Weights of a small transformer language model.
Size: 8 layers, width 192, 3 heads of 64 (1 for keys and values), MLP 384 SwiGLU, vocabulary 2048.
Architecture: RMSNorm before each block, rotary positions, no biases in attention or MLP, untied embeddings.
Training: a variant of Muon for these matrices, 191M tokens.
MLP neurons of a small language model. Each row is named by its layer, matrix (gate and up: input weights; down: output weights) and neuron, and shows model dimensions 32-95. Each number is 128 + 24 x the weight over its row's rms, rounded and kept within 0 to 255. A neuron's up and down rows have the sign that makes its largest values positive.
After each neuron's rows, "fires on" lists the tokens most often at its 100 highest values on Wikipedia text that the model never trained on; "fires after" lists the tokens most often just before its 100 highest values on Wikipedia text that the model never trained on. A number after a token or word is its count.

L2.gate158 [101  99 131 115 109  77 138 112 103 142 133 114 139 155 173 174 125 116 130 116 125 156 141 186 134 178  97 143 113 118 141 118 122 156 134 105 127 143 164 137 121 117 160 133 151 141 146 179 134 125 131 132 131 100 148 133 137 139 120  83 112 127 153 133]
L2.up158 [159  86  98 129 151  98 106  97 127 166 132 170 129 155 102 145 166 127 164 149 117 142 146 168 134  83  60 136 129 103 135 135 142 165 140 132 151 164 141 128 103  95 122 123 106 143  94 132 115 136 102 112 161 114 165 109 134 146 125 126 137 172 109 126]
L2.down158 [129  70 106  98 111 102 112  90 120 132 124  98 125 155  85 144 123 129 141 125  93 108 136 137 156 128  80  99 115 149 100 105  96 140 140 130 123 113 110 124 139 130 134 149 141 157 142 137 163 121  78 133 103 113 126 188 122 171 113  96 119 115 129 108]
fires on: "|---|---|---|---" 40, "ip" 28, "hel" 19, "Des" 8, "and " 4
fires after: "\n" 32, "unic" 11, "|---|---|---|---" 8, "to " 5

L2.gate276 [106  96  99 177  88 126 126 136 138  92 126 120 125 144  76 175 172 164 148 163 154 148 124 103 116 106 165 101 152 116 111 129 113 126 134 139 124 107 162 124 131  86 163 127 107 101 125 113 107 152 144 129 106 111 110 129 138 128 110 102 133 144 103 124]
L2.up276 [ 82 131 116 125  98 164 163 152 126  76 152 114 150 154 103 170 130 138 133 128 155 126  94 169 133 114 137 118 124 156 195 121 106 118 124 111 104 117 134 115 153 161 159 162 138 155 142 117 109 114 154 131 153 107 130 135 144 129 126 130 160 101 106 148]
L2.down276 [152 144 125 132  97 171 164 128 134 141 141 129 144 141 147 127 159 157 178 120 154 108 123 146 153  99  77 102 108 135 145 143 108  95 119 111  93 114 132  79 116 120  90 100 151 143 100 148 158 133 119 129 206 169 133 111 121 160 143 102 147 102 140 149]
fires on: "\n" 96
fires after: "==" 91, "===" 4

L2.gate159 [103 143  70 102  99  66 106  92 167 142 132 118 164 153 145 172 127  76 127 134 155 134  85 138 115 105 141 147 110 189 132 124 104 104 112  92 129 124 164 116 146 105 102 126 132 112 142 175 133  87 140 128 174 127 163 128 179 125  91 157 142 118 134 177]
L2.up159 [127 109  76 152 129 120 139 137 128 119 153 140 105 126 181 115 131  95 149 104 119  97 112 152 130 128 116 183 128 101 121 116 172 173 170 111 122 152 153 138 132 146 122 139 149  87 125 123 109  71  95  96 124 120  80 110 163 173 153  88 126 154 107 120]
L2.down159 [150 104 105 132 123 123 136 111  96 118 108 134  93 161  96 115  97 132 149  81 158 141 154 123  91 158 126 121 113 121  87 150 170 150 142 141  86 121 112 196 160 175 119 154 126 130 121 102 157 131  53 166 108 118 104 120 110 130 143 117 137 121 138  80]
fires on: "| " 73, "for " 6, "serv" 4, "sk" 4
fires after: " " 23, "1 " 9, "\n" 9, "2 " 6, "8 " 6, "7 " 6

L2.gate123 [160 106 170 146 168 120 104 126 124 130 141 118 163 106 167 131 133 138 125  97 125 162 121  82 114 129  70 107 161 123 146 101  98 142 141 118 113 138 150 117 141 151 134 195 117 109 123 134 155 150 117 165 138 110  94  73 149 108 120 139 120 127 175 145]
L2.up123 [109 129 100 156 132 103 123 160 102 152  97 132 133 134 158 112 136  94 132 141 115 144 116 162 143 119  84 223 133 127  91 155 131 126 172 151 154 129 199 109 110 103 122 160 113 124 159 149 145 126 141 108  99 120 134 119 153 106 128 127 114 124 139 126]
L2.down123 [140 133 143 128 145 160 136 154  98 143 148 125 128 128 114  97 107 139 162 111 112 161 108 137 160  63 137 134 156  92 138 115 128 139 174 118  98 100 120 138 128 137 123 109 114 108 132 119 158 114 156 129  95 124 131  98 127 111 127  77 144 106 145 135]
fires on: "| " 85, "inform" 5
fires after: "\n\n" 46, "\n" 27, "otes " 6, "ate " 4

L2.gate357 [115 152 137  88 115 142 110 109 146 156 139 134 109 125 150 120 163  97 114 182 167 101 110 161  99 130 139 136 114 115 143 109 148 156 112  99 131 139 115 140 121 136 163 134 172  91 140 111 156 122 128 132 120  83 147 158 157 168 158 134 109 102 124 193]
L2.up357 [129 132 117 127 113 150  87 111 144  89 145 152 118 146 127 114 148  69  83 172 177 111  94 150  99 127  99 151 108 110 124 119 119 136 104 132 128 105  72 128 119 139 150 143 159 102 155 134 159 143 150 143 158  96 115 157 146 105 154  90 127 161 128 160]
L2.down357 [188  82 100 155 153 140 138 124 131 110 124 124 133 103 132 157 183 124 125 143  92 112 104 108 137 156 166 136 108 111 156  97  82 101 145 133 122 114 142 162 135 173 138 178 112 111 115 142 125 153 125  80 143 158 143 127 115 122 121 164 124 137 172 145]
fires on: "\n\n" 89
fires after: "|" 61

L2.gate5 [152 131 114 121 117 102 154 127 125 136 113 159 119 162 130 135 147 142 124 109 171 108 124 132 108 141 138  83 181 116 136 126  87 163 155 139 103  98 144 110 109 146 106 137 141 171 119  91  77 158 167 120 175 112  98 107 152 140 113 129 145 111  99 123]
L2.up5 [136 125 131 103 108 136 139 117 112 116 134 153 100 119 158 129 109 101 102 117 117 120 151 142 161 149 139 116 125  73 146 110 127 155 131 157  68 124 142 170 120 133 103  91 152 151  98  94  82 136  96 122 159 117  64 114 117 126 126 134 133 142 114 119]
L2.down5 [161 142 157 127  84 125 117 135 134 144 165 131 153 164 100 153 140  99 146 109 181 153 129 120 116 116 160 116 149  98 108 150  91 106 149 133 116  89 106 138 151 145 111 161 162 104 116 113 144 165 187 127 130 115 129 134 130 141 123 150  79 103  99 122]
fires on: "- " 100
fires after: "\n" 97

L2.gate272 [117 129 124 148 105 100  90 136  94 126 112 124 113 135 178 171 144 119 138 126 130 133 137 135 116  93 102 106 108  90 151 113 103 170 140 108 122 118 118 118 190 134  82 118 158 125 147 143  93 173 139 126 174 130 147  90 122 148 130 139 145 133 106  95]
L2.up272 [121 122 124 106  95 145 132 114 147 109 140 120 103 140 122 122 109 143 133 154 112 146 130 138  83 147 116 150 123 122 127 125 107 128 117 126 115 148 116 156 149 107 160 122 162 113  98 141 158  89 142 111 115 165 148 102 141  96 124 133 152 179 126 133]
L2.down272 [136 106 131 119 159 137  80 156 158 161 120 159 108  98 170 105 148 110 133 151 100  92 121 123 162 133 151  93 114 153 183 111 119 139 155 109  78 122 128  90 157 160 137 149  88 126 105 121  92 117 113 130 132 127 109 119 106 125 110 156 120  93 120 128]
fires on: "- " 51, "by" 15, ") " 13, "He " 4
fires after: "\n" 39, "eded " 15, "\n\n" 10, ". " 5, "1" 4

L2.gate260 [130 141 104 146 115 133 142  93 141  91 136 112 135 149 126 151 129 104 143 205 146  95 109 124 131  59 166 140 134 124 159 115 168 124  66 109 138 102 159 113 116 114 145 171 125 111  88  93 173 141 124 124 174 126 113 175 142 117 154 121 157 101 126 147]
L2.up260 [119 123 105 155 102 136 118  82 155 109 132  81 141 104 113 164 166 157 128 149 139  95 143 144  92 108 144 118 159 125 166 102 118 152 139 124 151 128 133 143 139 118 137 165 141 134 122 119 138 137 131 119  92 109 133 128 128 135 149 117 126 132 113 190]
L2.down260 [150 125 117 120  61 140 117 108 142 117 181 139 138 142 105 106 126  63 131 128 156 133  79 163 119 119 154  97 120  98 110 140  47 107 120 155  98  93 138 147 142 140 126 107 105 143 138 132 112 147  86 125 108 110 119 143 147 110 157 126  95 160 126 148]
fires on: "\n\n" 100
fires after: "|" 51, "." 33

L2.gate4 [152 122 124 139  95 115  69 131 125 130 154 127 126  66 133 110 181 132 154 119  93 120 126  90 129 122 154  98 125 116 172 128 135 128 123 135 136 117 134 117 104 115 135 149 127  98 125 121 112 139 125 160 128  85 112 116 130 124  56 134 135 111 110  99]
L2.up4 [152  94 118 140 146 118 105 129 114 177 147 109  97  95 130 103 120 127 129 168 150 119 131 171 126 154  94 144  88 137 152 120  97 123 123 158 169 134 132 116 139  91 136 175 127  89 150 143 161 134 137 151 112 111 113 131 128 156 132 111 117 109 127 127]
L2.down4 [118 157 130 160  77 118  75 119 102 163 136 128  97 108 139 140 139 164 177 108  73 122 109  58 141 106 136 125 114 102 182 130  97 143 124 125  91 137 109 130 102 157 146 157 132  97 132 110 111 104 107 130 133 126 114  96 110 101  60 123 150 109 129 111]
fires on: "| " 100
fires after: " " 17, "League " 11, "ate " 10, "Cup " 4, ") " 4, "\n\n" 4

L2.gate302 [198 106  71 118  94 155 112 161 143 100 119 126 155 110  97 164 127 126  95 164 133  97  94 158 154 111 129 103 137 102 139 145 143 139 126 161 118  87 126 131 137 141 130 158 123 141 112 111 146  99 134 101 134  75 135 132 123 132 151 129 130 160 134 133]
L2.up302 [162 128 101 148 143 163 132 110 137  96 143 155 107 100 123 162 154 128  93 143 151  89  93 146 149  94 107 114 106  98 130 136 155 130 161 178 149 109  95 151 121 151 158 173 127 155  98 142 137 136 121 122 113  58 121 151 112 143 170 133 138 119 113 143]
L2.down302 [157  94  87 118 103 148 125 125 137 124 159 137 148 138 108 140 114 128 155 142 118  99 121 134 169 131 161 128 115 132  97 146 125 145 167 147 101  99 142 122 132 129 131 175 140 109 111 114 143 109 142 100 109  86 124 146 122 122 139 153  86 165 114 118]
fires on: "\n\n" 52, "\n" 15, ". " 14, ", " 5, "\". " 5, ".\" " 4
fires after: "." 46, "|" 10, "s" 5, ")" 4

L2.gate313 [156 118  84 119 103 117 161 127 151 107 142 103  77 165  86 107 108 161 148 125 144 157 117 142 102 163 116 108 147 178 101 126 105 112 116 141 137  93  83 139 196 110 133 142 142 148 133 138 144 124 119 146 143 121 119 124 141  95 127 123 165 132 137 121]
L2.up313 [ 99 137 108 147 112 104 122  99 149 126 138 138 109 120  91 114 149 175 147 132 149 145 134 118 130 166  94 175 128 135  99 155 117 118 120 178 126 108 120 154 142  92 124 140 144 157 168 154 126 125 123 133 102  91 132 120 180 130  84 136 171 125 142 124]
L2.down313 [ 99  96 111 101 119 146  85 139 124 175 108 117 134 155 119 115 102 100 173 138 160 159 108 114 139  85 181 105 153 145 169 111 131 108 120  97 124 172 118 114 112 110 115  70 106 101  97 119 142 153 115 132 129 161 152 120  92 142 162  75 113  95  97 138]
fires on: "\n" 76, "bu" 10, "af" 5, "until " 4
fires after: "==" 75, "===" 4

L2.gate144 [192 144 117 126 122  83 142 117 144 101 121 150 139 156 123 147 162 167 149 161 113 145 108 127 128 140 113 142  58 116 135 119 100 100 156 107 153 121 134 103  89 106 170 181  95 101 134 136 112  68  96 142 126 136 149 140  78 127  73 116 144 135 147 105]
L2.up144 [164 156 109 127 149 113 164 126 112 123 141 128 120 110 138 109 116 177 134 156 147 157 119  88 141 156 112 179  88 138 118 106 130 142 141  96 146 114 145 148 112  90 144 182 147 120 145 114 104 108  95 119 123 118 141 153 126 149 119  99 121 155 136 146]
L2.down144 [105 112 130 131 112 119  89 128 149 162 144 130 171 150 137 127 159 124 127 128 137  99 102  94 164 124 136 100 140  98 111 175 171 125 131 125 130 139  99 103 149 136 101 112 115 125 121 158  78 132 117 129 133 143 147 110 154 163 122 131 149 111 128  74]
fires on: "| " 64, ": " 16, "early " 6, "November " 4
fires after: "\n\n" 50, "\n" 9, "the " 4

L2.gate356 [122 112 133 110 166 124 133 104 115 143 129 124  92  79 113 146 141 145 148 123 100 113 119 150 160  96 120  99 124 117 113 141 109 134 165 165  95 152 121  93 146 152 140 111 132  89 130 122  95 128  96 115 145 146 132  78 115  80 154 140 167 119 181 132]
L2.up356 [135 109 123 145 111 146 170 104  90 157 116 169 137 104 149 165 119 118 154 127 116 104 123 129 136 166 119 108 116 142 121 118  37 103 121 163 174 120 166 134 131 125 147 142 137 148 152 119 135 119  82  74 120 139 133  80 127 101 119 118 113 152 104 153]
L2.down356 [131 107 127 126 119 121 123 114 126 152 168 129 103 162 126 117 133 116 120 135 158 135  52 165 120 105 144 123 119 103 142 146 131 117 198 125  89  91 121 124 132 132 124 101 129 122 131 110  99 109 112 126 113 100 100 134  92 125 121 137 123 130 144  80]
fires on: "| " 44, "- " 39, "from " 8
fires after: "\n" 48, " " 7, "% " 6

L2.gate157 [135 112 129 168 126 113 160 142 101 112 115 126 127 134 138 169 146 108 141 127 138 188 148 133 133  79 119 116 126 100  98 136 137  94 138 188 155 116 154 116  96 145 121 130  96 123 162 151 131 134 133 106 165 132 130 166 131 136 134  67 103 158 131 122]
L2.up157 [135 125  90 166 115 123 166 113  93 135 121 135 145 115 141 134 142 110 140 138 137 211 136 129 162  84 140 141  99  79 139  99 135  99 112 186 142 110 141 102 119 151 109 150 107 103 157 135 140 127 109  96 178 108 126 155 140 126 129  98 110 140 148 110]
L2.down157 [111 161 103 119 141 117 124  92  98 129 152 159 126 108 165 158 143 154 116 152 129 158 136 113 134  97 126 145 136 116 127 138  95  77 183 158 108 135  98 122 152 104 127 149 123 121 162 152 123 118 141 124 115  88 122 145 128 163 144 145 179 103 114  87]
fires on: "|---|---|---|---" 42, "|---|---" 22, "$" 11, "there " 10, ". " 4
fires after: "\n" 46, "|---|---|---|---" 19, ", " 8

L2.gate64 [138 128 158  98 151 152 122 116 127  92 121 133 155 155 123 152 118 105 103 143 113 144 140  81  86 135 138 119  95 137 127 112 118 160 136 121 125 110  87 153 153 110 129 115 123 140 134 132 128 166  81 109 114 134 143 141 108 135 114 116 135 138 153 123]
L2.up64 [144 132 153  85 142 122 122 113 125 146 100 144  86 112 103 164 119 154 145 153 109 147 140 130 118 131 127 143 151 142 114 108  75 167 151 117 127 111 131 135 118 134 148 132  83  92 138 172 110 133  90 115 112 137 168  99 115 123 137 116 145 150 105 155]
L2.down64 [116 139 124 138 137  87 130 120 113 133 171 158 121 123 167  96 156 142 151 157 180 115 112 140 184 146 128  84 184 130  92 159 158 112 119 125 123 145 122 132 137 132 105 123 178 144 148 150 111 123  80 164 148  97 163 139 109 135 161 115  98 109 136 140]
fires on: "was " 53, "| " 34, "= " 7
fires after: "\n" 21, "\n\n" 13, "he " 12, "He " 9, "she " 6, "er " 4

L2.gate185 [102 117  77 115 169 108 117 144 110 130 115 157 104 107 119 144 120 155 118 122 141 147 148 120 133 135 110 149 153  77 113 156 108 156 142 170  84 126 160 126 108 118 140 116 101 151 151 141  97 180 157 126 112 116 111 128 128 130  99 130 111 130 133 135]
L2.up185 [111 144  87 106 110 157 104 132 122 121 106 154 106 128  85 110 120 119 163 138 114 163 140  92 162 143 152 165 148 109 110  71  99 141 124 148  95 154 114 139  90 134 151 139 129 171 150 119 126 143 152 103 164 124 118 141 181 158 104 152 117 142 112 144]
L2.down185 [134 126 121 128 105 145 143 142 123 154 158 120 149 109 138 129  55 166 142 164 163 171 131 122  89 120  92 100 139  55 139 144 112 141 122 177 117  84 145 143 110 115 123 141 142 138 162 130 126 133 137 157 110  82 104  94 115 126  93 180 119 129 101 109]
fires on: "- " 79, "Total " 12, "Gen" 5
fires after: "\n" 79, "| " 14

L2.gate203 [155  92  88 107 137 131 121 110 142 124 145 132 145 157 157 124 168 103 144 157  87 122 132 115 102 170 180 113 127 128 148 130 142 102 101 191 115 113 112 100 137 100 111 132 118  96 100 145 126  67 113  99 169 143 129 119 111 131 119 149 156 159  96  89]
L2.up203 [136 102 126 131 135 138 110 103 164 145  82 160 132 164 105  97 111 120  98 136 149  82 151 126 149  98 110 113 134 169 126 134 114 129 166 158 104 148 162  80 115 114  96 104 145 129  85 147 128 133  86 154 130 101 137 102 139 148 104 145 136 159 108 161]
L2.down203 [154 128 121 112 153  97 149 107 122  87 125 156  90 152 135 130 123 171 116 128 104 167 120 126 138 147 112 113 146 106 124 149 157 131  95 141 140 118 100 115  94 130 171 128 121 148  91 121 115 124 159 112 102 141 163 143 122  79 213 110 128  81 108 147]
fires on: "The " 70, "He " 8, "His " 8, "ose " 6
fires after: ". " 68, "\n\n" 10, "wh" 4

L2.gate243 [159 132 124 136 111  89  86 164 155  66 128 140 150  87 119 171  88 122 154 144 114 133 164 145 128  73 106 121 103 111 170 151 126 127 113 148 169 118 133 146 133 148  88 152 107 101 135 128 153 126 152 162 125  94 121 133 160 115  73 146 158 131 124 125]
L2.up243 [111 155 154 131 109 102 121 153  79 120 155  89 151  84 141 159 118 121 106 201 117 136 132 146 116 103 141 173 120  99 154 154 136 135 113 124 147 122 128 129 104 127 110 177 127 148  82 146 140 144 151 161 108  74  93 135 175 118 152 123 134 123 105 148]
L2.down243 [150 100 133  86 128 109 104 106 139 167 124 123 146 106 111 148 143 158 157  98  89 158 156  70 148 144 129 103 141 145 138 123 147 120 152 129 161 183 127 133 120 126 126 141 154 139 147 118  84 147 131 119 135 123 157 145 131 161 126 122 137 133 113 108]
fires on: "| " 81, "; " 18
fires after: "\n\n" 43, ". " 12, "Year " 6, "le " 6

L2.gate143 [156 155 132 122 105 128 119 159  87  91 122 122 136 167 115 127 149 134 100 133 115 139 112 150 132 123 144  90 165  93 118 127 102 122 128  96  89  79 119 108 127  88 127 206 101  97 136 131 161 139 121 158 125 131 115 149 121 148 178 102 117 120 134 160]
L2.up143 [148 138  87 135 127 129 116 130 134  97 187 134 142 140 117 114 100 144 138  98 133 119  93 159 155 123 148 100 152  96 135 111 103 122 118 141 109 122 144 152  77  97 162 189  74 128 150 150 128 151 152 144 103 128 136 122 138 148 159 114 110 104 154 167]
L2.down143 [122 110 137 103 101 129 127  87 126  78 142 107 114 130  97 108 183 103 135 114 120 105 101 133 147 102 115 116 126 118 150 117 141 137 157 137  81  90 108 104 121 117 136 124 157 127 164 122 201 151 121 121 119 152 119  96  93 121 135 124 140 108 139 143]
fires on: "\n\n" 72, "politic" 14, "construc" 13
fires after: "|" 48, "." 15

L2.gate156 [161  82 136 104 140 103  87  99 141 142 113 127 125 169 155  97 179 128 146 138 102  87 144 113 160 124 116 122 122 154 177  84 160 116 127  71 143 100 102 132 148 121 120 107 174 119 118 107 139 108 124  94 159 107  97 120 152 151  87 137 156 124 164 118]
L2.up156 [143 113 119 141 123 144  94 133 128 142 120 135 153 128 160 181 131 113  94 123 100 119 108  95 140 102 113 104 132 155 107  76 118 139 163 126 100 149 136 135 156  84 124 146 166 116 130 146 123 125 132 131 156 127 126  97 106  98 144 105 132 146 111 161]
L2.down156 [113 150 121 135 120 134 148 135 138 138 134 137  89 139 114 120 105 117 126 172 178 114  97 150 118 100 140 161 118 124 125 150 110 154 147 181 160  97 112 139 106 115 157 156 102 105 140 145 111 150 129  96 131 107 139 148 144 110 125 120 104 162 120 143]
fires on: "He " 45, "he " 38, "She " 5
fires after: ". " 41, ", " 18, "\n\n" 6, "where " 5

L2.gate223 [163 141 127 141 142  84  71 117 126 127 145 165 102 110 127 144 164 142 143 142 132 119 159 127 166 141 128 107 122 113 188 152 150 152 153 144 139 119 133 113 162 110 143 176 140  88 160  97 108 134 108 118 158  79 123  97 191 122 116  98  98 145 139 123]
L2.up223 [149 130 127 105 133 100 117 126 118 129 133 121 128  98 115 115 122 160 126 164 148 134 157 133 128 101  90 137 100 130 141 187 117 117 124 110 126 196  83 128 111 111 124 186 167 140 176  84 103 147 109 140 179 104 111 120 153 127 134 141  81 105 126 118]
L2.down223 [109 125 157 141 159 116 147 107 130  96 193 113 122 140  99 118 143 136  89 149 118 127 146 123 141 141 118 122 141 122 139 137 157 166  99 142 144 152  71 110 135 163 105 178 155 119 184 131 137 148 108  96 146 140 143 119 163 126 125  89 110 156 138 109]
fires on: "| " 51, "ind" 49
fires after: "\n\n" 49, "w" 12

L2.gate176 [178 124 142 103 117 193 106 136 127 137 144 108 118 106 133 144 130  99 109 136 114 114 128 109  95  99 135 142 114 131 154 146 116 174 199 151 177 105 130 165 100 133  85 128 153 117 121 131  92 129  90 106 142 114  73 122 153 129 110 174 139 159 147 152]
L2.up176 [157 146 158  93  75 150 117 166 122 159 166 108  92 111 140 120 128 118 139 119 105 134 137 147 104  69 139 138 121 137 112 152 135 152 148 122 194 122 150 141 128 143 109 160 141 134  93 132  96 115  98 135 147 109  87 123 139 136 107 129 152 147 146 166]
L2.down176 [116 129 137  90 142 113 121 123 114 128 119 154 101 121 115 122 151 101 121 135 136 131 107 106 120 158 135 132 130  88 140 139 120 150 161 136  78 121 137 171 160 123  92 132 147 100 112 100 100  95 102  88 129 130 165 132 143 129 197 121 110 116 112 158]
fires on: "by " 21, "After " 20, "as " 18, "- " 14, "including " 8, "like " 8
fires after: "such " 17, "\n" 14, ". " 10, "ed " 8, "\n\n" 8, ", " 5

L2.gate299 [134 151 117 136 140 134 122 126 152  59 136 123 109 152 133 126 129  54 153 123 115  89  80  95 110 119 136 116 143 172 184 122 100 114 123 113 137  76 138  82 120 121 138 117  76 133 167  96 106 160 126 138 109 110 140 160 137 129 131 116 121 101 110 132]
L2.up299 [134 157 104 128 116 106 133 152 143  93 166 103  89 135  97 144 133 128 145  85 133  91  92 145  86 158 124 152 113 109 135 115 150 121 118 128 109 130  99 139 110 143 137 145  96 142 176  89 122 120 168  93 134 109 117 131 176 156 101 122 198 129 117 101]
L2.down299 [126 160  67 166 104 129 132 147  90 106 169  92 153 146 127 150 140 136 139  97 149 144 163 112 152 147 127 138 115 103 131  97 145 148 123 143 125 110 119 135 151 136 123 156 146 161 141  73 125  76 104 112  95 121 129  90  87 116 102  94 163 177 113 145]
fires on: "\n\n" 52, "\n" 46
fires after: "." 47, "==" 36, "===" 9

L2.gate224 [122 156  43 154 123 107  75 159 112 126 116  88 113 123  94 162 130 150 122 132 109 113 114 118 119 115 135 118 139 123 169 140 122 131 155 106 102 148  90 105 149  76 158 154 124 113 107 140 104 136 136 124 131 127 119 142 157 116 147 102  94 140 145 117]
L2.up224 [106 144  68 130 119 107  94 143 100 114 124 112 146 150 104 137 127 141 144 130 113 125 114 131 103 130 125 115 114 134 119  91  92 129 143 131 100 167 108 130 116  63 157 158 151 123 103 140 107 169 135 129 116 126 135 128 146 137 103 158 103 140 161 135]
L2.down224 [120 119 143 144 104  92  92 126 141 170 139 104 123 117 113 136 133 149  81  95 159 163 154  97 144 101 128 118  85  88 156 152 161 133 147 109 100 138 114  94 156 115 113 103 131 122 148 119 116 104 146 115 150 146 150 103 144  83 135 119  83 126 129 133]
fires on: "| " 85, "- " 15
fires after: "\n\n" 59, "\n" 39

L2.gate320 [162  99 146  95 117 126 143 127 164 113 115  97 132 126  98 123 138  95 160 119 143 148  97 109  99  89 135 143 162  96 122 143 161 116 141 114 146 113 139 135  89 114 104 133 100 101 111 117 133 129  76 101 149  95 105 134 143 135 137 125 133 126 139  94]
L2.up320 [152 143 164  82 100 155 120  97 165 140 132 137  98 152  75 151 128 107 151 117 158 175  81 128  76 115 110 153 154 138 147  98 131 104 141 122 157 125 108 112 132 169 151 140 146 118  90 118 141 122 141 142 113 116 129 129 138 159 101 138 163  89 137 120]
L2.down320 [ 83 138 146 112 114 126 115 119 184 113 122 150  77 148 112 118 135  81 141 106 194 105 137 131 113  71 131 146 132 118 121 133 105 128 154 175 155 142 131 145 131 150 137 137  89 136 121 112 140 159 108 104 133  81  87 132 116 137 159 162 114 169 156 132]
fires on: "\n\n" 79, "\n" 20
fires after: "==" 95

L2.gate322 [120  84 139 105 139 108 139  72 137 106 137 114 116 115 153 127 166  70 113 145  65 138 138 130 104 148 144 107 136 164 137 107 135 133 155 153 136 106 121 146 137 126 176 108 106 108 101 114 110 148 128 119 123  99 128 133 104 146 172 142 129 131 124  83]
L2.up322 [142 108 136 154 105 151 135  61 168 120 116 126 145 130 118 116 139 112 136 122  94 129 150 106 137 103 111 129 120 136  96  91 132 120 145 137 128 108  99 153 148 127 144 109 107  98 169 140 104 137 147 148 117 103 150 112 135 103 122  70 148  81 115 139]
L2.down322 [ 94 154 178  96 136 119 139 144 101 184 154 100 104 150 129 102 121 143 134 120 148 138 107  91  95 119 141 132  89 158 133 138 107 144 107  93 141 167 147 150 153 149 118 141 125 128 138 113 117 134 146 167 110 148 155 122  87 143 107 155 103 139 124 117]
fires on: "\n" 61, "- " 11, "= " 5, "$" 4
fires after: "." 14, "\n" 11, "\n\n" 8, ":" 7, "es" 7, "|" 4

L2.gate205 [109 108 113 167 100 149 104 138 101  60  88 146 184 156 139 168 102 105  98 114  78 127 127  99  77 142 108 114 144 123  98 123 142 123 158 123 122 129 103  90 122 108 147 143 125 132 113 110 133 121 131  89 141 132 142 137 103  95 132  98 132 100 121 112]
L2.up205 [131 125 144 149  85 158 125 111  91  91  68 150 162 153  85 154 146 100 111 150  87 148 122  94 137 163 105 155 131  84  98  97 121 115 175 137 139 125 120  86 142 116 131 133 177 107  98  98 142 104 127  72 163  88 140  97 130 108 122 132 133 142  99 142]
L2.down205 [132 149 146  86 104 101 136 192 159 175 108 143 107 143 143  96 137 123 128 105 133 114 109 131 125 127 123 120 131 159 111 192 108 120 126 144 159 108 124 140 133 118 141  85  99 117 138 149  61 114  92 141 105 139 108 144 169 131 104 122 134 137 107 106]
fires on: "| " 70, "- " 5, "(" 5
fires after: "\n\n" 60, "\n" 7

L2.gate301 [175 184  88 155 169 124 101 125 142 118  94 138 145  98  84 179 131 157 106 119 142 120 143 136 135 139 139 119 146  93 109  80 135 119 116 151 102 116 100 142 141 125 117 132 123 105 123 149 144 121  80 132 141  94 145 150 117 138 129 126  87 137 146 125]
L2.up301 [108 132  74 153 151 122 127 122  89 146 113 119 149 156 105 139 144 151  76 147 155 132 152 156 132 126 100 124 155 132 122  83 133 159 132 113  94  99 155 108 114 111 113  75 137 128 124 110 122 100  81 112 109  98 128 130 149 127 173 126 155 105 115 149]
L2.down301 [101 101  97 114 121  95 149 111  99 112 148 112 154 164 131 163 142 128 116 146 161  99 128 170 114  60  94 161 106  57 131 160 140 110 134 104 146 123 122 133 108 153 102 135 152 132 137 133 111 130 140 136 142 144 115  98 149 156 132  83 141 154 152 157]
fires on: "|---|---|---|---" 42, "|---|---" 22, "ty" 11, "″" 7, "00" 5, "Apr" 4
fires after: "\n" 45, "|---|---|---|---" 19, "Par" 6

L2.gate310 [134  86 102 143 132 174 135 109 124 117 142 116 125 111 149 104 184 128 133  82 112 142 121 152 130  39 150  96 113  98 126 121  87  86 130 127 129 100 143 123  93 155 118 144 184  83 120 117 152 146 131 145 146 158 111 153 142  78 186  84 140 126 129 160]
L2.up310 [118  93 112 183 137 128 135  86 120 118 140 111 129 132 124  96 163 133 122  97 102 152  93 117 102 118 140 140 122 105 126  96 113 109 117 133  92 127 129 158 130 113 144 141 152  97 109 139 107 152 137  98 110 112 162 124 124 145 141 165 147 120 105 175]
L2.down310 [147 129 153  98 129  86 152 159 166  72 121 133 168 122 105 120 121 132 130 146 126  97 145 108  88 124 161 102 148 118 139 132 124 104 116 118 124 137 157 139 114 135 124 138  63 125 106 146 141  91 130 123 135 111 130 117 117 110 148 112 108 182 129 115]
fires on: "\n\n" 99
fires after: "|" 52, "." 45